python train.py --hidden_act="relu" --norm="layernorm" --parallel_block=false --extras=["capped logits"] --init="normal" --beta2=0.98 --warmup_steps=473 --decay_shape="sqrt" --final_lr_fraction=0.0 --batch_tokens=32768 --dataset="wikipedia_en"
MLP neurons of a small language model. Each row is named by its layer, matrix (up: input weights; down: output weights) and neuron, and shows model dimensions 112-207. Each number is 500 + 25 x the weight over its row's rms, rounded and kept within 0 to 999. Numbers have three digits each.
Before each neuron's rows, "fires before" lists the tokens most often just after its 100 highest values on Wikipedia text that the model never trained on; "fires on" lists the tokens most often at its 100 highest values on Wikipedia text that the model never trained on.

fires before: "\n", " The", " In", " ", " It"
fires on: ".", ";", ")"
L4.up365:523512512524498479497504565534534536486468475564513519500495477496517562519499490515489493515478506504491512445464478490476485503536499466523475529496497495510502478481492508481516532498488482482501494499496508490486532550534471489495465528500491501507503491490479516538566434467510488470
L4.down365:486496518487522484490501491516450480506523485437498464426504499513528475461490495517541486574520483500536464559528482545513509482498456459489469487485510521478441485506537514542476507470526497516525505505507492486486483468450496521508509498483458507530520519472534500562464517500461488513

fires before: "-", "|"
fires on: "\n", "-"
L10.up312:528492465505506500526494518508474477516508498507517472514480490491513478526561507494458524468542527488468532468535541503505471491467522536499475522497496488520493522486563489509496529511480468500471506489534499512480494476498518525523496509487484547464521542485480522567512505444515477509
L10.down312:492504452527485516499516539496489478496513514483470507516502459563473515482434524519507502492532508536469535489470527467485480498491506490487462478510508497518484555508476525497501580506470497511517564496524486521513475515515447523532489502481511518469472531459489496456485494455552497481

fires before: "0"
fires on: "2"
L10.up635:484490536555475518557499513512505499494458499491427508489513541499491575556484540494509510461492490498531479530515476494485507495496496505502496476499546504492520493479522523455493485534559513483496472519512493478496477518498526501489524521525507467490464526492488519509502488485553528521
L10.down635:478496483501535461480526545474522544514448496480509526520523489501491513511513477495515500478561480531482458459514507488501503477479503520525485524494561535465502459496530502502501466518487524458543448511514508480500482514455521481494482507560502497494459498494513467516522486555566490460

fires before: "1", "0", "°", " |", " were", " an"
fires on: "2", "0", " is", "%", "1", "3"
L11.up448:490473490530489488490494509541511546547492480541485509519496524490526468485529514519490484460524502535516463505520500520465480465507526500498502479504524496526560473529490506507459496515506478460498528492494478502442498497543532479472487482478530529453458495471539518506511502530511488534
L11.down448:415534479515495506496511517512533475463497499487495511503502492493558499497476476507500495508535477531506487545515498551472559466457508542492480474554484532489558514497535485502512502488468519532460479509470491494530471463491495485521546537478477509549461501444516481537503499489488479518

fires before: "0"
fires on: "2", " Sel", "el"
L11.up222:556474504473508506509475485520527486518481506514459494475503500489529497506477520498493510481519487491514491508482518529439428516512491519426517477529490507494490455477521503517501500525513512461446527497522452508514521503503536497483482472500532488506499504484550493511504475463483511516
L11.down222:528473525408506501507483513521527512512541538522496541479453501484501507477497521504514485468529467488460503456479482553509508487469526502493484559483454493495507483476476453496471498445504499442536517520475485505524519553504488465544494500519450521505481494498506465472490481504496506500

fires before: "\n", "N", ")", " |", "E", "^{"
fires on: "==", "″", "/", "===", " mi", " km"
L9.up83:510471536514514500496454491533483491533490452508504503499489499510506518460515502507489483463538484527523459468504503507505482496501522533507488485523562495500507504546561479510508537491452465527538500514520472492498496543487494457515552476474518534518500531488505507554488514475547512503
L9.down83:451492517499502532515481542494454510498476485535522532536440493534523516508505501508511492520511511532492527516497517473459486482505527534513473508523542494457517513511501480512486553526478519492495504488477498528507528526504509496533510520478517488540495485483502515475475421503506489465

fires before: "0", "7", "4", "5", "2", "6"
fires on: "0", "6", "7", "8", "4", "2"
L10.up96:518487505507515526540499519493499523526442557502506486537507545501495476498510494532508480460508459456499501518491494514498511538523482552483517481534519483524515531487513475476441494518536446514481512503500505494500470431488520488477515503508508502498473502475501470480483526514487537500
L10.down96:502507503476514495523531497529510509522502506519495480486467475472515471438539453486511484502527534474508529508473476525513486530480476533490533475506548476515471476451495449555493513500495513509502518574472557457520481447481506529452493510523476497516467530496510466513525511470519473521

fires before: "\n"
fires on: "==", " =="
L9.up998:482466512535492492512506536510513487543478475536509495503474482493500551515518496501535471488493481502513468492486493508514502482535525518488535501537506476510481491521518485494512500503474510502518497523468525505408500541491482471498495537500475491485482540488478549498525505504508529464
L9.down998:516499536528494497490499480458487501418537516498497522542468485523520482507485502503472462482532502513466522484468488468511488482536518487528464512491471462531446480498493501569479560501459468512465552448521490503494491537493483542517480506503449510513509509460528485481517496488478450504

fires before: "\n", " |", " in", " and"
fires on: ")", "G"
L11.up12:447519543503478502490491516517462506517486522528557491496516494491489508516445550496465489492492467523507483497444462508505475525549505486497478484528568453511517535507518458446471476543522524521573470543478464503483523516496477502537514529518483515493473503495485498518516491532535489472
L11.down12:489490529474500456509423499507559467491497466494501511481505504470503507504481469482445493525514504457491477497517522517484512469476481487481536558506480524473456517507512499458541496497477507497464509495488562493478521496526489457473509489482463443505473511486491448516520521493480515504

fires before: "\n", "-"
fires on: " |", "===", "==", "---|---|---|---|", "\n", " =="
L11.up246:498471478508506505522474498465491524512483484510493530502496501515493515447482507471465476446491523530496452463460520500443428530529517519507500470526527482514500509519519506465520512517488529516521479528493500510525517539501527497476544494494496521516486475472487528529510496500559471484
L11.down246:485466486488496508509473546498571495515517533523477481524495440543501526502506478488498500513485498473500501532466508499471470488480507549464488507526478502516495518488490513465512497551504480528539485544478543523506508482504494466466503535472513536554481539486497487468482449517499545507

fires before: "-", "\n", " Japanese", " ", " Serbian", " a"
fires on: "\n", "),", " –"
L9.up585:484470494569488508507500512498448478514511493569518449501471509491529476480494494467498483465516515535516474474502497536519519501494561511523478509535480469483453504512524548521489541522472499445479554518498498482446520547515478555478523548529480466437490526486446492522487458497532463484
L9.down585:456464478517539550501531505523472506494516500514487520499557511534491497516487479473485505502470507507523549476482509512511518488490530462470495518496515472518471470494492560510538498491486483506517535482525504510507459533486482535534467488492478482506510537488494496505503502432467465506

fires before: "\n", "2", "3", "0", "4", "1"
fires on: ":", " |", ".", "3"
L11.up98:516462459488506536525435537492511529502420484546497486443499498506514502510529503516487511451515497475474539478493515549506453518535511497481514452502484437466506511498542485471480493502521517476506495482445477546503495504546496481446529486494502503475476478477511522518551464430533516507
L11.down98:516482497461525468527454475462468511463504464517544527527472488515496492526556511469556473480514481445479493525483540498506518479400535541477523520511515504510489502500467527512535520539517520474485528476508513500495472503497517498470489513464549491522464562492473487494510500497532483471

fires before: "\n"
fires on: " ==", ")", "ju", "==", " ===", "u"
L7.up95:452478555522511506507462450517501457529488502526505524527478491495509510485527531480483499491471515554511508491458461517531489536490510506509482510511509485525492506527450492454490461505519507472492509493501488454492498515466491477493539480513542538458491473485505493520545509475529534486
L7.down95:462487488512536505479482541492473493530485528513494474494535499493528517505462456523454485500508535522498453457497540473498482513446515478490512512477521499504490512558485502528513482498524520508508511513465492514523526548483454514499503490481466507509522522474497460525513497447534491480

fires before: "\n"
fires on: " ===", " ==", "===", "=="
L10.up516:474520542495489497517500519500514490481482480545512510489493470496510510517507502464485456473548505491515499524454525491455485493521520534507483481529500495561507508518496516524518484503516512504488522530470548450462520503489555497496522521497486494479505550485459538500533464500540488459
L10.down516:461520512538485491471491519478511508513497494490461504517482533508486470493527490500561482460533459511460517493441563475454516499498500480518501514480503524467481510423530539542472534531519536512492484489518484517508484480472484476474494511535490522519466459454470505481505459495483509498

fires before: "\n"
fires on: "===", "==", " ===", " ==", "===="
L4.up647:539511504515506481497484530528540490506495461532486488511488486504502559477485480477467502480492533506520474497492478460479468475480506525499492485519533472505513498536510502475507482491486511530505510547466500430494573538493510473453490486503500484546490499489495523541522495474528488454
L4.down647:506502506485553469461499525488537484495520485478461496495539477505522461429528482522472486502503528532496528522486553497475467484458436492483496489489494512507502509475494512536519484506495516498489486478479531524531457521486496483503524524531472519488474446495476487470445485464491469527

fires before: "-", " ", "\n"
fires on: "\n", " ", " less"
L11.up624:506466507512461516496483499485507515508523497541479506552504507486532500524494482475457508473473486466491482514531525523518472527547568498496475536535511510505532494524489460507533488488491473482450520522489445484528473526470514507511510475483510572518527555494499511478480469432516535532
L11.down624:507485493494494471511497489481541532500464483516503523480546498517492533525533442486466505519516501490491469454507518535472480443492479524512480546527509507533477486478519490545519531482514514535501516468515476519488471545478533494507517465478491505458503477461525474501530500490458496508

fires before: " the", " with", " that", " a", " "
fires on: "s", " under", "ed", " with", "with", " along"
L11.up979:469430499513513492476509517505481439528525472500456502494500602475497511514493504490461471478525482504470488483512513525508544504502538500510506539517562472501508508468454503464563499498464493503456531492491491484452521492477553483502505485505487507513511508475504488507509486508508525533
L11.down979:513494530482462509500501515455504551503487474458492489518491501510477472534507479489483488504532518515486520528536507513491479529487456514489473489485479536489485490477519519527489510491485487499535484521494512525494551485498522476489501496510526530468489474571504528468502447491487500491

fires before: " |", "\n", " ", "}", " is"
fires on: ")", ":"
L4.up881:483510572477491520502460519532483501531521454507513505486493440495481476550543556479539492502500484534514501513540490544476520492483509483516498517520473502490495505471504505527478522502507501486475475491489439482454492517494520506491531519503502510475473502490488497563552521527520487474
L4.down881:483495481496484489532532516486474501550449472499532486485501474522498530478483499497533499510484494500509537486514451528471520452500466481517496531532479507525469560490464523548520507517569511475465493463481494521504519449520490505499480460488547493512511476494490532502497493470505481489

fires before: "\n"
fires on: " ==", " ==="
L4.up180:480498532504530531497470500490480475548489504559451523516504480512504540515509468501479449488457528566526507506478466543498500503484498543507516492475535492505494505486485486480460476509499479521525507491458539486489487541509505484494483489483532479487517499488489537507496511463554511498
L4.down180:449505493503549487484503510501487493505484540503484504515497491517553523490485473507410464507501537516474499467486492505477481468472511487514523503498517497496444513518451434535500508514476514504518484545487531559511471528511511508478512481550493508515471493486504477487515492472525498468

fires before: "\n"
fires on: "==", "===", " =="
L9.up710:520443507556497525515482557500528454517485452530474530518520482504514524501529475519511480434462496473492457495497508508535497484500533498506472509501580482509546508503499501518517523484460505506492479506472473470486496493486493496514512496507511553526494511471489539501497523510548519492
L9.down710:486487505518493464518506471521446549486448519533503494519424493504475478491568525537508505512543500509477546510469527500494464508515502517507473548472544469507469506457485540513515455506499496470502483504531509511482512493463505447498493531491508511480504512531483486478500490501531522494

fires before: "-", " |", "|", "."
fires on: "\n", "2", "0", "6"
L11.up861:505454485515500471487518478503441490519522495482526485551459552479509494529478508470498499476492450551466501508561483496495540492537524479467512507491513522487497524518506494493509509517494489476482516461557475559513456463483503528514485503479551526484466520487514480495490521485527537514
L11.down861:519504481476516528510494526513495489464478450501513470491517501524484503476540512505483483527490497494491509501518511446492477485459442510460499489519471471501473505513511547483561486526501458522492463522501520501498523568494482507528505472491520499512452542538519534503484493513520503501

fires before: "9", "0", ".", "8", "6", "wood"
fires on: "1", "2", "ad"
L10.up138:482472523477520526500466500487463478499479499514486503470473533489454510507519525520509470460459480518484478545479519504489509522480527543486526510448508507518526489474501490500504542566558512469488517512510491462510494516480525553474508466494518472477503497477482469510494523511498511541
L10.down138:504483549483445513522484517499499528515475470501520474487538502516510530551485494487525502486493468478468468481513505486529507527495508509512516531484467519488469519530490503515490477499469518494519426527511506502481449554490476489507465532540508513511500521474506535508497501497538484462

fires before: " ", " the", " it", " he"
fires on: ",", ";"
L9.up758:460503506526515502472499499527466493526499512518510491475498519491497479507502496489513525489495481500539510533513496562510518517523529532510501510503528485519509510494538527497436527519519493479473484528470481477523501510496511554475480539513487493511517506485449478514502489462536498478
L9.down758:508497539546493508502472500514478491501504533523540513479514501499470505563465475462485493473521501507533475515484537512497484490488556512501457462556560499506468505490505501468514483468476510502527472483500502515493513494498516536510543492515490524507474543613500493505509506495526461460

fires before: " ", ":", " July", " October"
fires on: "born", ":", " Format", " from", "s"
L11.up1005:476495504525510519491509535558474505523535500491454464512455497522499504469520515507521509471490514542485496489474553479487461479561475484473535507531502468503519523494514548511490497516506511509507517460501503462479476480505514500505496540532504503510519478471525525537529516459475493506
L11.down1005:477499485538541507501527489528536540474509474568485473461466487489521496496502487526526482491528464532470528508564491537500515516478526527496511541462491499564525507507467535517493493461467499492487470513498476504476502492477546466508475515461496503502493501441517500555512540497507517541

fires before: "==", "N", "°", "\n", "E"
fires on: "″", "6", " career", "°", " listing", "5"
L7.up1011:493511487521504476523485528492505491532517444525503492489472463495473476497518530535492488462488483480478447492469486511504497520518541475482488496503505538533534504503481511462507511485513477523523436514496525500466468527462489496515469488496534507397460496490483490522535502542505479518
L7.down1011:462460525502499501494465510504475486491474489521527536519544514486510523515506497446540484520456515541485513481499504525483534551489539533523487494496500515453549468523489503486517526511484570488509513470509519490461517473481486497527573488481491495532489505480485464530514495508541494497

fires before: " ", "\n"
fires on: " |"
L4.up262:512466505510519482451507537506524508498485519546497470499472514519518565487508486532516495475486491528507494498505510471521488516484561534486484533471513495511480548495512561522478499517521431455495525514487501505411531524525483472507462520538495499478523502487498536496534459454563510491
L4.down262:445509487496486460510486506474487498544484463485530517503547514505494492516530518532507505504499491554483491500465527464485473499500473473509486496507494496535520511576510487472510475487501488463557499557487472455521496483454498498530472491470498539514485520518477529545521501528531470497

fires before: " ", ":"
fires on: ":", " of", " Total", " is", " |", " average"
L11.up919:515458445557478524520494517534517540514481475519494470515507565514488511528491516452486484498423530508537494504517496511530527495522502524497531474496472499468511533515534539469494488463480446540507473502492535459476524536495481503520490479506483465479550458479522493556526506515516527472
L11.down919:504533526495469554503518537491518545526518518502529511490499510449505498460473491471483542496479456514474523435500521501517510481506535513518500532501508517495491485518513501529479486504490559509507478466547531496502517535464473465528472500473542481503491528507475518492521480512512474532

fires before: "\n", "-"
fires on: "\n", "-"
L9.up964:578426503519489489492494479511515507509468525558540513495500505484520507482534482560477472479489483519511485475530486504487493526513499546475474469527523476552514513509537517516442452524468499511472482568510493497479509496486488494495504529502492504503529498498472502534529519475467497477
L9.down964:496462510506441499511452506519477487526527504469517515483439532532520503554525504451535520491528549487577465509521502488487528475511459492504541507505543527517513479504529507494504500484487494531494486489499505495485464479457506484505473515515522484525468520435474539516506496559497484467

fires before: "\n", " |", "-", ";", "|"
fires on: "\n", ":"
L11.up345:533530484523486521542480522486546537498475521539524511511533518497509462501474526482502484467493530478514483514481464548551505509472493541532485525518494512487562497508536493483545473503494494496508465555470506498476536446477518498509512529466500481512493505489521470514515477485542520507
L11.down345:507479537477508494494503485449530511490480530502477522536502463445488490502520463530515499450495500503485493464481506496474471485544531492536460512476471499542467517527495466519479501514530506513482525476473497517487501504524512538511510511477499480492490483529524480504496540470546501519

fires before: "1", "2", "s"
fires on: " ", " (", "("
L11.up352:508541498488461504491467500494466496486521533521489484479475477498457474505524495484526498451481476525516508515516522487472500514461475518484535502490491512497506527498468519473428499492552487490490496470540496537495520487484460523466511486467483477520461483492488545512549475481533520500
L11.down352:497538510471500488494503498518506521478503525525471504485547493463521527508517506478484520513488507518507501513533509476512480511470519515498468482565476542551464494465529491495510490481487528492476511515510478480514445490487464520465494552571442484448481519462545497481545483537538492511

fires before: "\n", " |", " is", " was", " W", " →"
fires on: ")", ":", ");", " |", " →"
L7.up757:565493531542506479522486516491514512536524496525533510546523483499494519478507502530533502480478514489496500517469504510478468506511546463480490501512483439467480481454525522511484505502466507488505483516495526458461491479501541550455510529529489510461527491483480500483517508475519502477
L7.down757:475486545519547468530487506481522491497515474495527549540488527509517501516518537540495498507452543522488483499482483490548512491480548504510550439507497488532511525517501507522475459460471509497460526496493511500484487515542480481493480509524527511499499495506495484530511496495518562478

fires before: "-", "2", "E", ")"
fires on: "°", "^{", "\n", " UTC"
L11.up775:508466496463493492500481510527482494518536494500496516488522491484495495475495495512446484462455499500502475507523495516491461540511521490490473527489492540541501481499502521517503487509514556499485501530518490497452510468494506483519524541510521517521437531488544526478495465466511492530
L11.down775:503478499510509483501478564495508566481538494509466505518488527531503467522501527486503532495478467501490519541511503489449557494503501499521523548482516497512495519511509473537522538504505505475514532515465471511524508487514489462508454452475480486524458473459490472494481514484515494484

fires before: "\n", "|", "-", "====", "The", "On"
fires on: "\n"
L11.up732:498521479479506497538480510479491489511506465497465484504491492508518485510506525482520463494495449486519521465466487505521516469503499505544514515487480463544531467522537522489465514502522479471462495500518477473450521556519517514503556496484552517499494529492486474522545492503514458550
L11.down732:494498488514464514476484477547488471568505561458548496533485505463506502493521515507525487512466495480499515482467483506513509506458503496531512499500523538518524494461506521524461482479534499512532506472516476496494539471456457500523452513542497501478509473482486502510503519476501520508

fires before: "\n", " The", " In", " He"
fires on: ").", " ==", ".\"", "\"."
L3.up404:493537530496502491495458503518502519576498503478491538473480516511484582542465483489470473485462486485504484504479498508475466501520500525510484519491516426517491505539556495469485450495466526497543523556461512493459519507527495483493480502483519500513513511493491489524483512463534523472
L3.down404:529501482515493447513486529499503480496521476481533507510512513483474495496545474505492503484494546482470501476527503479481495519456491478486515518494466489523482493502452469544541509501505484509450488482517524465529479536519509449480482523506481481506524466504512507502494506453478500508

fires before: "1", "7", "2"
fires on: " ", "-"
L7.up174:529481548543479523491475499501505553506509508520502476502515505492532542467515513539476502479485481506457475494471484496530425482488510514487522490531521497519499545471514482494535545521545468505469471510472479484521522497487500499513520528476485497495548516487482480522513506454533505469
L7.down174:488487521521469473511488474554519517428548496488512539480498468533486478524554540524509419507536479515505489504501452516512501521472495494512508504519507462448503453517498505486482509495524471483518486503482540526482473461522524476464535494496507461494527488502557493570521504478494498484

fires before: " |", " (", " Released", "\n", " by"
fires on: "\"", " as"
L7.up1:471480508494473503517501542508506524510511491584440497491482515510483492499528497490454485488497452532541490467528513533489511544513525525524492511486516488483481460531522514490491498502495498509470495522498457457457540495473493476485505538483498475492514479493453525548507498488512487463
L7.down1:494533532428509538522512466493514494465479479463497476475533530528518501504498496508504491504526515457460488491495499513485477478500520482478490494485530485501512495481485508511514525505495497470492530458515515510457510471486507539488503505483478514526500478500475506572508504482442510472

fires before: ",", ":", " |", ")", "),"
fires on: "1", "9", "6", "4", "5", "2"
L10.up751:487488477518509488460498525498514525520491467554511449553537538489513538521493518481471464442495470508495483465522491495495529490501530503495487466526486491557485462530497513488483537517475495526500487474535504512461517496532508500517559533462515494456493482478498498488532457506510528525
L10.down751:490526481505536485469486524475502494523466465498481466485498520541497514474507516454480503504534490528488501483495516501508493474478503517511460530493518506509497543477482499464483498486506506556503493543541485484541494474496479494532480478446480504474531515477521496520518498533496510505

fires before: " ", " the", " April"
fires on: "On", "In", "At", " "
L9.up188:505456483537554528505489519505452517546480544504485515485510476512442485527486515508478495494468492482525491517540481531518545484517518509470509522479516508487559507461550507460474489474464489506470519546489433517491483484496483481496503531526502485495478488484555477570501531499484518484
L9.down188:524523536488477484465470463505509473524526468506520452452497535502489570486493488539530522469517518456487481511454508491473497464514496469470530465509542514474473512495502482492516449486527519508499494507550538460534501469475529454478482496499477498514516491505475506508521484520513526481